config = dict(
    head_dim=64,
    intermediate_size=1536,
    norm_place='pre',
    norm_eps=1e-06,
    qk_norm=False,
    bias='none',
    init_std_qkv=0.0287,
    init_std_down=0.0,
    optimizer='ademamix',
    warmup_steps=596,
    batch_tokens=65536,
)
MLP neurons of a small language model. Each row is named by its layer, matrix (down: output weights) and neuron, and shows model dimensions 256-383. Each number is 128 + 32 x the weight over its row's rms, rounded and kept within 0 to 255.
A block is one neuron, or neurons of one layer that tend to fire together. After each block is what it responds to, as a language model described it from the Wikipedia text at the highest values.

L4.down195 [120 152 110 145  90  91 124 113 108 114 112 101  73 155 142  76  89 142  88 176 193  83 135 133  74  93 114 150 137 120 124 164 129 106 102 108 137 140 122  97  75 121 101 114 160 109 126 143 129  59 196 125  66 131 140 172 143 150  80 110 158 122 154 101  81 143 129 149  85 112 148 162 112 154 125 153 169 125 139 116 107  79 150 169 113 153  91 146 113  73 190 122 141 150 126 100 167 174 129  94 107 156 137 176 153 126 156 136 175  84 134 158 133  59 167 114 128  95  84 145 108  86 152 177 166 102  68 156]
L4.down280 [ 76 125 216 129 145 166 111 119  83  82 159  95 108 152  98 121 146 105 127 132 155 127  71 125 104 173 101  93 120  85  82 105 122  96 111 152 144 136  69  99 150 153 121 168 124 156 193 122 109 154 154  82 147 181 148 167 134 129 127 146 122 145 119 127 147 138  99 138  84 102  97 137 136 165 144 130 142  88 194 143 148 178 176 169  70  85 133 121 113 144 149 114 101 128 132  84 126 115  63  88 145 134  47 158 133 164 154 112  89 170 112 161  98 110  90 148 159 183 163 122  98 142 166 159 153 130  99  84]
L4.down533 [114  79 133  92  99 102 153 134 120 100  78 119 121 163  93 175  92 109 150 114  76  85  92 115 181 149 145  96  91  82 165  66 109 118 140 155 162 119 139 134 123  90 116 121 180 103  89 116  91 138 137  83 113 108 136 103 116 125 138 157 112 185 190  96 141 131  76  99 106 104 144  79  99 125 106  95  98  77 128 162 146 162 164 153  64  78  94 116 164  91 122  94 143 108 118 149 180 112 142 169 172 163 133 133 198 133  77 143  66 178 114 160 165  90 162 105 171 132 175 138 117  96 157 157  92 150 177 145]
L4.down554 [120 106  80 112 153 151 129 167 137  85 130 151 109 131 110 169 166 122 118 153  72 170 100  99  96 101  86 168 132 130 108 119 135 103 121  83 150 197 140 136  93  82  77 105 143  88 143 109 146 104 116 166  78  79  87 151 118 171 110  98 148 124 135 149 137  99 184 151 129 175 115 166 133 144 165 133 152 160  83 136 109 151  74 147  79 212 106 161 172 113  99 154 115 119 101 116  97 124  93 135 122 159 115 147  91  90 118 140  66 145 132 159 104 115 116 160 155  84  97 117 137 142 167 170 129 104 137 159]
L4.down638 [120 143 120  90 109 125  99 113 126  89 102 173 181  96 151 167 150 201 168 148 110 152 131 142 112 129 127  47  89 134 106  81 146 140 101 151 127 137 151 143 137 111  40 167 109 183  81 145 154 127  81 137  89 125 154 116 145 165 120 165 116 155 110 118 133  67  80 144 100 127 114 147 151 101 106 127 152 139 140  90 119  99 165 105 108 126 131  88 151 131 127 155 158  91 123 118 140 177 137 111 157 151  98 103 160  87  85  99  99 157 145 121 163 104 118 119 150 126 144 155 182 121 150 124 146  79 156  87]
L4.down806 [173 166  87 146 163 120 108 146 101 130  99 136 148 141 124 186 154 104 126  97 112 106 103 173 134 134 161 170 148 110  98 144  69 157  98  96  70 162 119 111 192 128  84 152 186 129 133  99 118 193 108  97 103 101 151 122 144 148 133 103  69  65 100 145 175 158 157 122 145 109  27 107 119 120 182 152 186 144 198 113 137 112 160 178  92  96 117 131 144 137 116 144 120 123 140 112 148 137 113  91 110  98 116 104 186 143 211 121 138 149 153 134  91 197 152 122 123 132 110 114 100 189 193 237 135 169 115 146]
L4.down1146 [177 147 201 139  65 130 119 136 136 114 146 102 113 157 119  98  63  91 116 116 161  93 114 104  93 149 155  78 144 117 133 136 143 128 160 186 123  89 140  77 140 166 115 108 158 113 140 127 112 137 129 110 112  98 150 166  98 133 134 169 151  81  93 136 117 123 119 130  69 149 140  49 128  94 112  71 154 181 163 154 152 109 131 140 130 143 173 122  91 114 196  84 168 116 172  97 123 153 182 117 158 177  63 125 142 128 133  91  63 117 166 211  84 158 124 122 183  70 113 152  80 137 158 119 173 144 108 127]
L4.down1424 [121 154  66 148 122 154 106 136  93 134 178 155 139 153 188 153  97 109 105 135  73 148 180 124  95  88 185 144 122 131 127 136 175  98 120 137 115  95 185 133  81 151  75 122 141 180 101 113  95 160  88 140 156  80 152 208 128 130 136 119  66  71 124 104 112 120  92 109  94 113  68  70 120 111 126 126 179 115 161  77 125 168 104 155  90  95 171 112 176 115 150 119 122 124  85 115 129 105 159 106 145 188  67 133 142 122 137 104 106 124  86 111 127 117 192  80 122 152  66 162 115  97 194 183 149  59 144 150]
Post-noun phrase modifiers. Word right after a noun phrase that opens a modifier of it, mostly relative that/which/who and of, such as tools that, government of, films such.

L6.down318 [120 104 130 114 133 103 130 108 173  94  49  83 140 102 110 205 158 136 109  84  55 105 120 138 179 159  54 173 141 108  83 161 138  64 135  98  74 120 114 138 161  88 162 190  53 120 169 122  95 109 131 143 179  93 178 120 100 148 136 111  94 105 122 165  74 102 117 199 135 180 103 124 146 115 149 144  86  98 159  92  82 133 104 155 134  78  69 103 100 180 155 105 103 142 129 133 121 112 102 128 181 128 215 182 107 138 169 149  44  69 115 126 148 150 117 104 147 160 123 134 108 122 188  93 109 161  87 112]
L6.down319 [123 117 183 109 106  95 126 166 149  97 161 141 125 140 135 130  51 177 129 126 113 105 120 144  65 101 106 148  88 131 127 113  92 166 149 184 136 153  98 119  97 110  77 122 151 145 156  89 108 146 115 125 108 149 143 107 144 144 137 134  98  98 126 110 151 169 175 158 130 105 106 150 121  90 137 161 104 133 154 105 145 126 117 128 199  84 134 124 166 189 109 200  96 148 113 136  77  96 140  77 165 185  89  96 177  76  93 116 139 100 120 139 106  95 185 167 134 134 151 168  99 108 144 137 111 144 193  89]
L6.down938 [183 128  81 123 112 113  86 132 121 113 129 108  86 133 143  99  90 162 161 140 127  87 123 177 133  97 103 164 125 111 123  94 137 129 120 200 102 124 129 166 131 129 153  94 120 158  70 140 112 144 167 151 121 133 150 144  94 128 200 117 120 141 132 119  58  78 162 170 113 176 156 111 130 119  91 122 142 146 110  82  62  40  63 116 134 173 119 110 155 172 180 133 110 153  98 102 150 143 157 133 147 175 131 105 155 171  59 143  87  93  99 100 103 134 150 175 208 164 107 114  26 111 160 171 153 132 144  56]
L6.down1161 [ 85 157  89 105 178 113 108 131  76 188 126 146  89 194 115  99 107 133 136 101 103 111 111 114  98 189 126 147 100 166 141 145  86 106 145 136 133 143 129 166 132 161 153 103 153 157 101 125 156 201 172 123 148 110  94  80 165 120 124 140 145 142 152 147 115 148 125 137 127 122 109 142 102 142 137 175 167 125  84 152  77  74 120 123 112 102 112 147 113  92  99 153  90 189 130 110 189 119  79 173 134 159 108 167 193 133 135 214 156  90 148 142 141 157 153  83 113 119 124 130 131 122  75 173 129 105 182 167]
Coordinating conjunction and/or. Mostly the conjunctions and/or linking two nouns, verbs or clauses mid-sentence, as in specialist and non-specialist; also the word-piece or in orbit, oriented, nor.

L6.down257 [155 193 121 175 123 104 142  79 100 189 106 164 119 100 142 161 104 129 112 102  51  47 101 113  97  91 111 149 109 123 169 156 136 189 108 179 114 151 134 128  53 109 101 125 139  91 139 129 140 149 122 136 157 173  89 160 105 111 170 160 120 114 214 112 181 127 125  96 142  93 135  77 150 134 146 110 145 131  90  97 147 165 129 139 168  85 133 132 161  72 132 161  96 134 140  91 109 123 119 158 107 160 133 146 152  87  70 144 113 100 117 116 130  97 134  86 161  47  80 152 140 148 129 153  91  77 123 114]
L6.down267 [137 106 135 116 119 150 117 145 152 143 137  66  72 170 142 114  67 157 126 113 137  84  90 118 127  93 149 146 168  92 145  97  59 121 146 124 154 106 167 139 157 135  57 164 122 126 150  94 152 121 115 164 135 127 177 123 118  56 111 122 122 124  45 160  87 111 179 110 161  88 155  81 160 119 146 177 133 125 102 197 165 164  90 131 116  89 132 159 125 108 140 121 161 110  72 163 173 173 144 133 120 154 114 150 171 129  60  99 168  88 137 170 187 114 115 155  30 144 150 120  89 151  66 189  65 100 109 112]
L6.down411 [ 91 148  93 157 144 155  58  93 136 148  66  75  89  88 176  93  76 103 181 145 117 138 150  92  41  99  70 147 116  91 123 167  77 142  92 145 153 157 136 182 119  83 163 145 174 117 144 165  96 151  81 125 155 110  93 111 163  73 120 137 147 158 118 155 166 137  62 133  54 130  75 115  85  83 130 142 123 113 122 103  71 162 109 154 100 108 129 122 131  66 130 168  83 141 113  72 118 121 142  99 138  73 110 163 129 103 142 146 132 136  81 139 119 122 166  63  88  63 177 144 141 147 147 126 141 144 126 159]
L6.down1037 [141  96 135 110 124 120 186  87 119 136 138  97 105  64 142 136 175 128 210 114  86 102 185 142  66  81 128 151 119 114 127 113 141 143 110 156 112 165 143 150  82 146 159  86  53 175 227 149 116 105  99 127 116 107 109 152  91 128  69 111 102 136 119 123 166 153 162 144 154 106  81 104 132  82  86 137 117 127  97 150 202 153  68  96 149  86 125 139 137 142 130 118 137 128  95 163 178  77 138 172 171 219 126 173  77  77 143 167  88  86 184 142 154  64  95 186 143 115 131  67 182 126 163 137 112 180  91 152]
Relative pronoun after noun. Mainly "which" (sometimes "that", "where") starting a relative clause right after a comma and a named noun, as in "the Dragon 2000, which featured".

L6.down526 [170 127  89  62 159 102 105 128 157 136 156  83 112 115  96 113 106 116 142  73 159  86 114 132  81 158 139 193 130 107 129 135  98 100 117  80 148 109 122 120 175 107 142 141 152 164 136 130  93 117 126 137 145 127 125 120 179 170  88 119 133 167 197 139 156  37 128 166 121 120  57 130 123 108 155  94 158 133 177 168 134 156 111 151 159 100 154 112  73 126 176 130  66 122 123 123 120 140  72 170 147 174 111 172 155 163 139  92 142 156 151 103 152 120 135 100 213 160  94 124  97 125 162 108 141 104 117 121]
L6.down1116 [100 144  93  63 121  82 113 115  47 117 135 154 129 115 152 120 130  98 182 148 149 103 147  72 122 149  78 132 133 131 160 190  96 154 126 114 103 191 150 166 130  70 163  98 108 137 151  78 105 152 103 110 136  78 117 143 147 151 128 131 134 142 178 101 111 135 146 168 179 138 108 154 139  90 157 117  93 115 119 145 123 176 137 169  92 100 143 131 115  92 166 146 116 131 103  78  53 149 119 181 167 136 133 108 187  90 192 130 171 101 164  98 142 105 115 152 153 119 148 170  64  86  89 146 141 103 167 102]
L6.down1177 [131 156 155  99 118 143 157 132 189 128 124 149 148 165  89 125  72 126  85 177 102 107 165  78 131 142  91  83 115 161 124 103 151 125 117  75 125 152 118 110  83 103 154 124 123 116 112 211 112 159 172 148 118 118 186 201 128 126 101  91  89 128 131 155  89  76 137 183 106 147 119 162 135  80 158 103 129 106 113 151 123 155  76  91 139 126 171  97 159 119 149  95 147 146 172  99 128 109  61 148 114 144 139 116 185 151 112 183 121  87 110 162 144 116 123 122  83 153 103 104  84  76 151 166 150  91 113  95]
L6.down1524 [109 178 145 141 153 109  93 146 139 161 141 157 188 117 165 133 103 168 125 186 142 112 149  98  68 183 139 112  94 154  81  92 125 195 106 150  94 157 136 145 111 133 159  95  98 160 130  89 156 126 150 125  94 115 155 118 132 124 119 151  77 133 153 147 149  86 122 135 150 110 121 156 151 107 116 184 113 138 178 169 181 141 106 150 179 106 165 102 146 131 110 148 111 146  87  98  63 150 178 159 207 199 164 189 181 122 117 118 162  44 183 113 139 131 144 136 135 161 127  89  92 111  94 159 204 131 118  78]
Junctions after noun phrases. Commas, "and" or "to" right after a noun in lists or "used X to" clauses, plus second pieces of compound words (chuck st-eak, strip-s-earch, watch-d-og).

L4.down86 [ 81 134 104  92  67 156 182 126 114 159 163 114 137 164 162 148 110 107 155 163  26 149 165 111 162  76  57 117  49 123 141 156 121  79 146  89  91 148 137 138 185 156 131 135 150 115 173 103  98  86 111 121 101 151 173 112 193 138 158 116 153 130 101 140 172 101 160 109 106 123 105 112 154 132  97 155  79 142 128 154 151 160  77 112 120 113 110  87 143 134 177 103 124 127 100 123 102 111 142  95 165 164 113 147 158 142 152  76 137 115 110 210 137 126 134 110 178 128 100  76 101 106 101 109 170  58 149 137]
L4.down405 [125 159 114 125  84 124 112 111 179 102 188 130 120 139 107 159  86 101 112 126  87 111 151 176 125 118  74 102 137 111  70  78 156 112 104 118 141 111 123 113 194 103 120  97 144 166 187 178  94 135 140  63  82 192  98 110  61 156 161 113 150 114 182 101 142 158 101  73 152 133 110 132  67 155 184  77 124 132 104 117 111 108 119 172 145 130  68 181 181 152 180 144 101 110 169  88 156 147 175 162 134 190 127 137 123  83  42 193 104 160  68  95 110 138 107  98 167  72 125 145 126 106 146 113 169 136 101 133]
L4.down464 [104 112 158  83 118  79 110 136 115  61 138 138 135 136 116  39 126  94 143  68 131  54 111 141 123 106 112 142  84 138 170 131 149  91  86 153 121  97 135  68 136 181  94  54  87 125 123 120 174  89 186 133  91 132 133 157 141 108  84 189 144 160 121 218 135 148  69 184  88  90 199 100 104 115  64 112 123 150 114 143 135 142 165 110 165  88 143 131 122 107 122 138 122 104 153 170 191 135 109 139 120 136 111 119 168 187 158  93  93 122 114  55  89  99  90 203 155 134 137 122 120 106 148 135 142 122 100 141]
L4.down1181 [124 110 112 159 146 145 135 134  85 155 122 111  98 114 101 130 186 151  57  95 162 160  85 192 113 204  96 146 153 160  60  97 138 201 188 159 214 125 127 117 140 136 109 175 166 137 147 129 154  91 105 148  66 162 109 151  75  88  91 146 141 128  90 139 159 140 147 105 197  71  87 166 142 135 156 138 128 119  97 166 129 115 108  99 119 118 119 120  98 150 137 138 155 155 138  99 142 150 159  96 141 106 146 166 156 141 132 136 112 188 129 139 142 126 155 150 122  43 149 110 141 142 148 130  94 117 115 162]
L4.down1201 [163 109 124 148  63 125 148  99 128 110 104 162 219 127 145  96 136 161 112 141  98  97 155 118  96  93 127  59  79 126  98  44 184 127 119 162  98  80 204 139  90 171 126 119 102 149 106 122 122 150 117 151  74 142 168 187  61 117 129 150 163  89  93  72  70 124 104 148  96 132 167  80 155  91 141 121 112 174 148 125 147 107 146 148 153  84 114 153 111 146 117 103 126 145  93 112 132 130  55 117 123 131 122  71  87 176 109 144  84 117 164 153  65  92 107 136 112 126 141 139 139  93 136 144 138  82 199 127]
L4.down1282 [189 146 114 141  84 124 134  83 128 161 114  77  91 149  62 122 108 105 103  83 112 155 177 130 104 168 115 124 208 114 183 156 126 136 134 127 132 183 129 186 134 116 119 102 143 153 121 148 170 106  99  87 187  93 137 107 171  59 131 159  82 105 148 114 141 147 156  73 155 143 150 122  66 134 159 147 129 168 145 124 128 214 140  85 154 148 139 190  53  93 139 111  84  96 169 164  80 148 148 160 121 118 168  76  95 122  84 120 109 150 119 133  84 169 146 149 132 135  94 115  84 202  94  71  77 205 112 128]
L4.down1359 [161 149 116  39 188 134 148  97 121 149 128 193 161 124 179 119 185 116  62 110 116 148 148  31 100 119 118 148  94  94  93  80 173  97 139 162 115 140 131 169 124  87 146 165 153 168  67 128 162 140 162  65 137 124 164 182 102 102 126 136  83  91 133 117 181  75 162  97 173 125 133 125 166  94 141 144  80 134 149 103 146 120 160 133 104 142 171 124 108 141 159 118 129 176 151 107  57 156  99 142 140 170 112 141 172 105 119 128  92  99 122 144 157  93 200  67 102  93 120 163  85 117 150 162 155  97 114  98]
L4.down1373 [121 121 147 129 161  72  95 121  81 132 149 124 150 127 143 117 103 175  91 147  98  92 162 154 130 148 122 170  92 119 124 173 166 115 138 173 113 149 146 122 140 139 131 127 174 179 148 145 103 158 135 139 137 106 112 110 123 121  70 120 153 106 108 121 117 145 183 111 146 144 177 141 121  86 102 196  82 144  93 117 132  90  82  34  79  95  88 117 128 156 142 121 114 170 127 139 126 124 141  39 166 172 155 124 155 122 163 158 109 166  84 146  81 134 140 152 133  84 138 133  37  43 129 143 129 163 144 132]
Coordinating and, of connectors. Mid-phrase function words, mostly and joining two nouns or verbs, plus of after a noun, e.g. camping and outdoor, shot and edited, novel of.

L4.down107 [ 92 121 150 127 158 150 132 154 129  96 173 146  85  93 198  75 139 197 143 131 124 136 103 186 216 161 147  56 119 149 121 104 221 168 124 151 167 106 151  81 152 112 143 145 122 199 157 104 122 164 144 164 159 126 136 142 135 131 149 147 144 143 119  98 121  86 175  73  92 144 137 129 147 118 178 166 111 151 112 132 120  96 129  97 114 108  66 132 114 127 128 107 129  69 156 116 161  85 156 184  92 132 142 109 109 113 173  76 125 142 130 117  82 100 158 165 186 129 108 109 105 146 108 185  74  16 142 143]
L4.down632 [152 155  98 107 160 151 160 118 143 139  72 103 146 150 131  86 137 133  15 157 116 142 211  84 123 120 103 181 104 103 179  96  98  83  87 175 140 127 139 157 136 175  82 130  77 108 174 147 142 121 147 114  96 162 111 162  98 124 124 119 124  94 146  64 150 113 131 149 145 155 129  81 141 149  93  64 138 100 120 158 142 191 146 114 127 108 125 130  97  36 137  95 132 149 195 115  85 160 151 112 165 118 140 127 182 129  92 130 101  80 156  91 139 147 168 141  91 112 129 148 148 128 141 113 206 132 112 184]
L4.down805 [109 113 148 160 108 137 107 118 160 112 135 103 109 115 127 132 104  93 116 128 104  96  85  97 137 133 127 103 120 158 153 128 111 163 183 143 124 151 126 133 136 112 114 119  69 100 124  83  88 149  84 184 206 209 101 145 142 110  79 149 138 142 146  68 132 130 148 136  71  90 207 115 176 104 128 174 102 133 113 125 127 141 122 111 181  89 102 179 101 106 151 109 118 153 136 155 164 107 151 161 127  92 128 106 100 158 161  84  90 107 156 192 102 152 149 143  99  82 169 169 103 221 102  95 162 175 129 120]
L4.down989 [138 104 102 143  63  99 123 100 145 114  77 101 159  97 173 143 127 139 155 105 178 105 105 131 136 149 175  93 101 123 139 144 142 114 126 134 115 140  85  93 173 193  82 148 130 137  97 108 110 133 142 151 107 120 168 123 105 101 109 172 192 148 126 110 198 169 132 131  24 162 179 116 130  98  73 128 129 107 130 126 159  90 148 125 118  82 131  94  99  89  92 118 140 130 184 179 125 114 106 129 130 135 136 146 138 200 109  91 167 130 118 173 104 161 102 143 184 166 147 175  88  91 123 200 121 124  65 188]
L4.down1224 [134 135 136 162 116 153 137 109 147 112 137 139 125 129 141  59 114  51  43 198 165  93 132 123 118 123  85 137 157  99 123 106 114 153 117 110 120 147 121 126 158 172 148 147 163 164 154  99 163 171 121 188  99 151 149 110 105 148  95 156 140  91 135 126 142  72 104 193  81 156 183 151 129 133 103 175 135 149 202 158 145  92 105 114 142  75 140 111  95 111  79 134 134  76 146 114 115 127 114 144 169 172 138  62  81  99 148 113 162 138  96 146  86 105 133 153 119 108 168 143  99  94  80  81 143 127 104 107]
L4.down1392 [155  83 129 169  99 120 156 100 188  82 166 147 163 111 129 113 136  98  78 110 178 116 137 104  92 167 109 166 154 157 163 151 132 157 103 111 115 116 185 168 136 161 114 135  99 144 167 144 147 148  55 153 135 144 162 113 126 122 136 150  98 123 117 120 145 147 150 154 119 195 157 138 209 121  71 122 149 104 147 129 131 147 157 105 172  49 144 109 132 127 105 154 144  97 170 153  68 117 149 172 168  95 123  56 119  81 169 138  79 117  75 159  92 112 153 135  94 104 151 125 100 174 110 109 119 173  91 141]
L4.down1409 [125 128 144 136 169 124 147 139 116 115 110 203 105 107 117  62 134 114  98 129 110 158 149 147 113 123 137 106  81 105  62 134 127 166 154 140 134 118 186 165 134 149 146 131 119 154 108 150 125 151 191  83 154 158 148 118 145 114 159 167 117  78 127 138 134 144 107 107 207 135 132 101 183 114  63 163 102  72  54  99 116 132  97 189  85 169 161 174 139 158 147 151 141 141 106 125 108  96 102 134 151 142 113 151 141 124 111 151 121 152 143  71 172 150 123 108 129 109 201  87 163  63 150 122 137 153  85 112]
L4.down1488 [108 234 130  99  93 160 161 139 140 132  85 153  95 130  58 108 131  77 147 176 134 119 114  78 151 165 106 142  35 125 150  99 144 101 103 183 135  91 147 129 165 141 185 166  94 101 162 104 198 158  65 136  85 124 195 141 128 115 172 160 125  97 153 137 173 104 135 138 147 147 137  96 184 126 105 150 125 179  99 118 153  67 121  81 201 122 166 165 142 128 115 165 138 146 139 161 110 142 121 123 171 123 151 109  92 120 135 146 115 157 130  93 167  89 118  75 167  67 152 117  92 151  83 136 113 105 118  87]
List separator punctuation. Commas, semicolons and "and" right after an item in a list of names, e.g. "Chrysler, General Motors", "Moby, Beck, Badly Drawn Boy".

L9.down510 [110 119 125 140 170 120 117 187 150  48  96 158 122 157  66 146 110 135 126  89 164 153 141 118 135 172 170 106 165 111  93  65  87  94 148 191 111 134  97 136 136  80 156 124 179 113  92 127 124  99 115 137 129 116 135 111 107 188  89 177 123 104 117 149 155 101  96 130 100 155 121 153 153 127 119 164 110  68 107 105 198 102  99 128 125 147 105 153 126 150 165 141  85 132 164 129 115 128 126 120 145 115 121  64 198  91 111 118 139  93 109 180 149 156 146 128 191 165 127 102  73 145 198  83  61 160 114 146]
L9.down1316 [110  78 117 170 116 111 147 128 140 147 155 143 149 115 157 167 101  88 167 102 223 172 129 138 120 133  69 183 219 134 106 186  63 124 168 165 116 132 122 135 107  95  76 134 130  88 139 123 124 165 142 131 127 107  91 100 106 182 132 125  96 127 148 164 203 169 102 135  87  59 160 121 125 153  95  74 141  83 137 112 141 106  89 137  98 163 108 148 126 120 111 151 141 115 177 105  78 127 152 104 151 119 126 112 150 196  75 151 111 134 152 109 128 153 147 128 149 134 134 125 107 147 133 126  78  93 112 111]
Coordinating and joining verbs. Mostly "and" (sometimes "or") joining two verbs or adjectives sharing one subject, e.g. met and fell, robbed and murdered, fragile and is.